config.toml
n_head = 2
d_mlp = 448
bias = "none"
init_std_o = 0.0
grad_clip = 1.0
warmup_steps = 200
doc_mask = true
MLP neurons of a small language model. Each row is named by its layer, matrix (gate and up: input weights) and neuron, and shows model dimensions 0-159. Each number is 500 + 25 x the weight over its row's rms, rounded and kept within 0 to 999. Numbers have three digits each. A neuron's up and down rows have the sign that makes its largest values positive.
After each neuron's rows, "fires in" lists the words (lower case) most often at its 100 highest values on Wikipedia text that the model never trained on.

L5.gate392:487493526465493487504518484509498518489526509480511533458520530536506516489477528493504520537525490492483509503521454492487464508501509498518518470503487496521506525515478477480492505486508524517532488530526506490417485461524537483467504477497501480511526498471498541472515478511509533468471480512533493513548533551500531471517541454543566512467456493521493540474506463523497520476498541517462492495504487486504506491529516538478525489515447514496462513500511473470478533467532434
L5.up392:514468511474542484462496496503520508534484524484529530528496508471506476504472521541479486513506481558465494501563562499491471465504484511492474533514464510494515531570493466489517477514491489517505508458541526488459508531485479514474525530477499475510541500440507504500494457506505500468490507556518490434486491510489477474531484514556504483478478479515499509504496499500441512519494468504464479509504499487502528501521557514522505511501503496511483472521516491504475527473464453
fires in: "at", "from", "near", "between"

L10.gate31:540488522506509513498502493447460490509483490496449485540500500584459457465509486497537474510558513453496455489449475462501520499512507477498502534505536510508501537520510488484497526503538524554516485521492485495541517483486496519534498498514506487494514449474483504538495502476519465449514477496489501496504502422516493525518503506509492486532510475473521499468448505495507517505540512510496550465481487467518499511477516528479503481508499502478462551531512506473502510536482500
L10.up31:514500544503505543528472479509511530505488501498524505519520506517497549510494467504475515498480434522496504514469494540473504465538489525506493460486531502532505464528460485499540488494527463492509512510506465494466484535526523455530519536538504487454516498527525541482504490533457513442484477531460565531467518538456501478450480498472520530542495508495467513511508537472479474496468483483464498479468504517529478482493524474491482467508498496468483478485487501473488479498489516
fires in: "would", "to", "can", "will", "giving", "dynasty"

L7.gate44:500463482495494502504482485492485510497471535467482490525492441503506514460498466531519483503531472504486467512477519473538521489532548495510535422520471500437455501483481494450491496488488455500485471519459482515478498532533507489491487533467513520498473464499463536513475471525477510520525472534517443526497468487515495485514490507508536484509484469485505504529542505486507510552477480535526497490498488488489492494508521479482484496485470500491497515444530503480556532451492542
L7.up44:500487501511461475483479500479521524534526518512503518533472550487500529499491508454556518517536492527514511507470531520477484505500499469492467513486488481566507537509489506491497471445429515517458511472537478507466525459523502458527506519493491497518541497498502540462452455537486459483490498496504496510490516478487473444532539517519499496507444505470480506494501509496478454483489511466494461523465478530495502500484472486503514492496485481491507491549553508475501467497503466
fires in: "a", "an", "that", "this", "each", "one"

L5.gate145:519488506504482491509481485495530468500490528509493550509489478472477508508500500483477490519500454533518515501534481550536453501538473467470512488472516477469505499451467525485448507522483555497533494506470516512486481461496518524506523508483512512457546492476468531503497507499477517551522489498510459478538502495511547541501476492524437498497530449509530479492492495481472516513510516527512552489458542475506510490506477501468482488521484492523506538486439491537562501503488475
L5.up145:508488523471522517506519531489515506566525519502506526550491491465505501510436478514490474507463507499496477459490476518524461472533463499528494514484512525470486502543511512501477474507450491483587537502498484471505481488507483497479503545483468548495491491494490521485482478561458511505500551532480470455487516521518519497525473496475491479510517472506496474455486475461500528488491481467516502458524522550525510474518499510497520490544482517469508487506495501474476554505491477
fires in: "of", "towards", "chief", "toward"

L8.gate313:480495516520484475485481456490522463469490505496505450510514481487532513511508422446460489512493509498514521495478513508481519486526478511486506480472489496499536490526503499488467494490507484511535455541501497486484500534506487521535460490493542473499509526469485492476499523435520449486523531484497512477528470479482495523483521515494531496398506485516486552510493520501482483462509487475539488506473515520510522507517534515525511546497494527520521446531475524442482501497496469
L8.up313:452432514520482513507526464459512478484482511512498451494513474529551477489530505494479498497528484484507494492484513471472497464543504474505518514461468473461506482483489460522508512482518475476516488493538521529527490500513462536491491475476553514482459503497487526508496513516522529530462542487503533469509508548512493501501476503458521449471503486501502456458486512488457484486494480534491508462461492487470462506501542524512474516536560495491513567502517487510509536501486497
fires in: "republican", "hold", "election", "representatives", "year"

L14.gate432:547512464528532509507519497472487522535478511511491454497505482539488537473493554547470495526488513518509484482488515532473462519503509514500507551513473494496479501511453471477509528528481514484537504512532471460469494512494474514512458491490473502475494492472494497490469499495456491481463503504526458504490527477500528490493458529547512541530494520500497518502491538505560491523506476528445558514485507453532512478482544531542528477536508513517465548500473533507509509499479477
L14.up432:505506521514517485463486474505521517488526471486509506497511462473512473484525477479483533528500537509506540508537504551482507490459486520496490492488517519529538517486496495511440473515511538466499528493515481479431488474538493469504516423495534466501487566515543507520480501442489521456450516507534500476487515486469527500502469497468499523536461497535484500519540533522522489474470527512491533484487512495502499527520469471487525502522481554489500482528512505468501507467497520
fires in: "in", "average", "damage", "population", "damaged", "involved"

L8.gate62:472491545494499484484477495518488487491523531513498554485528511502522520481480457505497457489519538525495534439514489504536495512509511501535502518503469544489531509516488480505529505495520495497509484521485510470531528484519461503476514499498486435496486534500542534484517426482504458460509484493558459501496451492500519529511513466464532495507492457512481562484499496501533544467547501509499510514495482517495461482509494452491556548525491453508488495514484519502488480516507517
L8.up62:513545497487503498569496472502493496524481532495505485509494493545513481493491506506495468464451528467524478538497536480533491493513501446520494495505487480496504512564502554498528499466511518528466558494546517527475458478512495460510539536513505521515523483514480479481531499533535469493499507493452501515482505514511510487476510494503500469495500493541506547511474493536509495421508460531506519489507534569463497485540476514514499531490505507495476524496488537495479465496487471
fires in: "on", "despite", "response", "cut"

L4.gate202:503533457503497509505413534506528459492479483481492443539491482483523549486510518493513465479466504499481510462538532502504504511488481501501515526519475512504517476547481527489521498466440479515498543493531456482495548500528514505528474472473478504519482484467489524494543489508492482498501501502487499521513507492526518486482503522542512548525451528515498478537451492513509477528520510510462499477460488517492488455491516457493504477507505509485485545535502538455456501544490491
L4.up202:489501495491498509504502498530557489472511480506521505491522525507473514517498516522511465532507502487491536500496495438514521491434548532466542496493490492516525508486471476478503493504537507533517541528476502521490529474520512509487511529508463505532451474507476524515498481529506500426514512508487502462521517490508464483492473531469509543530481507476525514509511488497490447534541450496486539493490532545474437509462500518504487475505544511531495550548491498511453482501528481
fires in: "also", "not", "formerly", "by", "originally"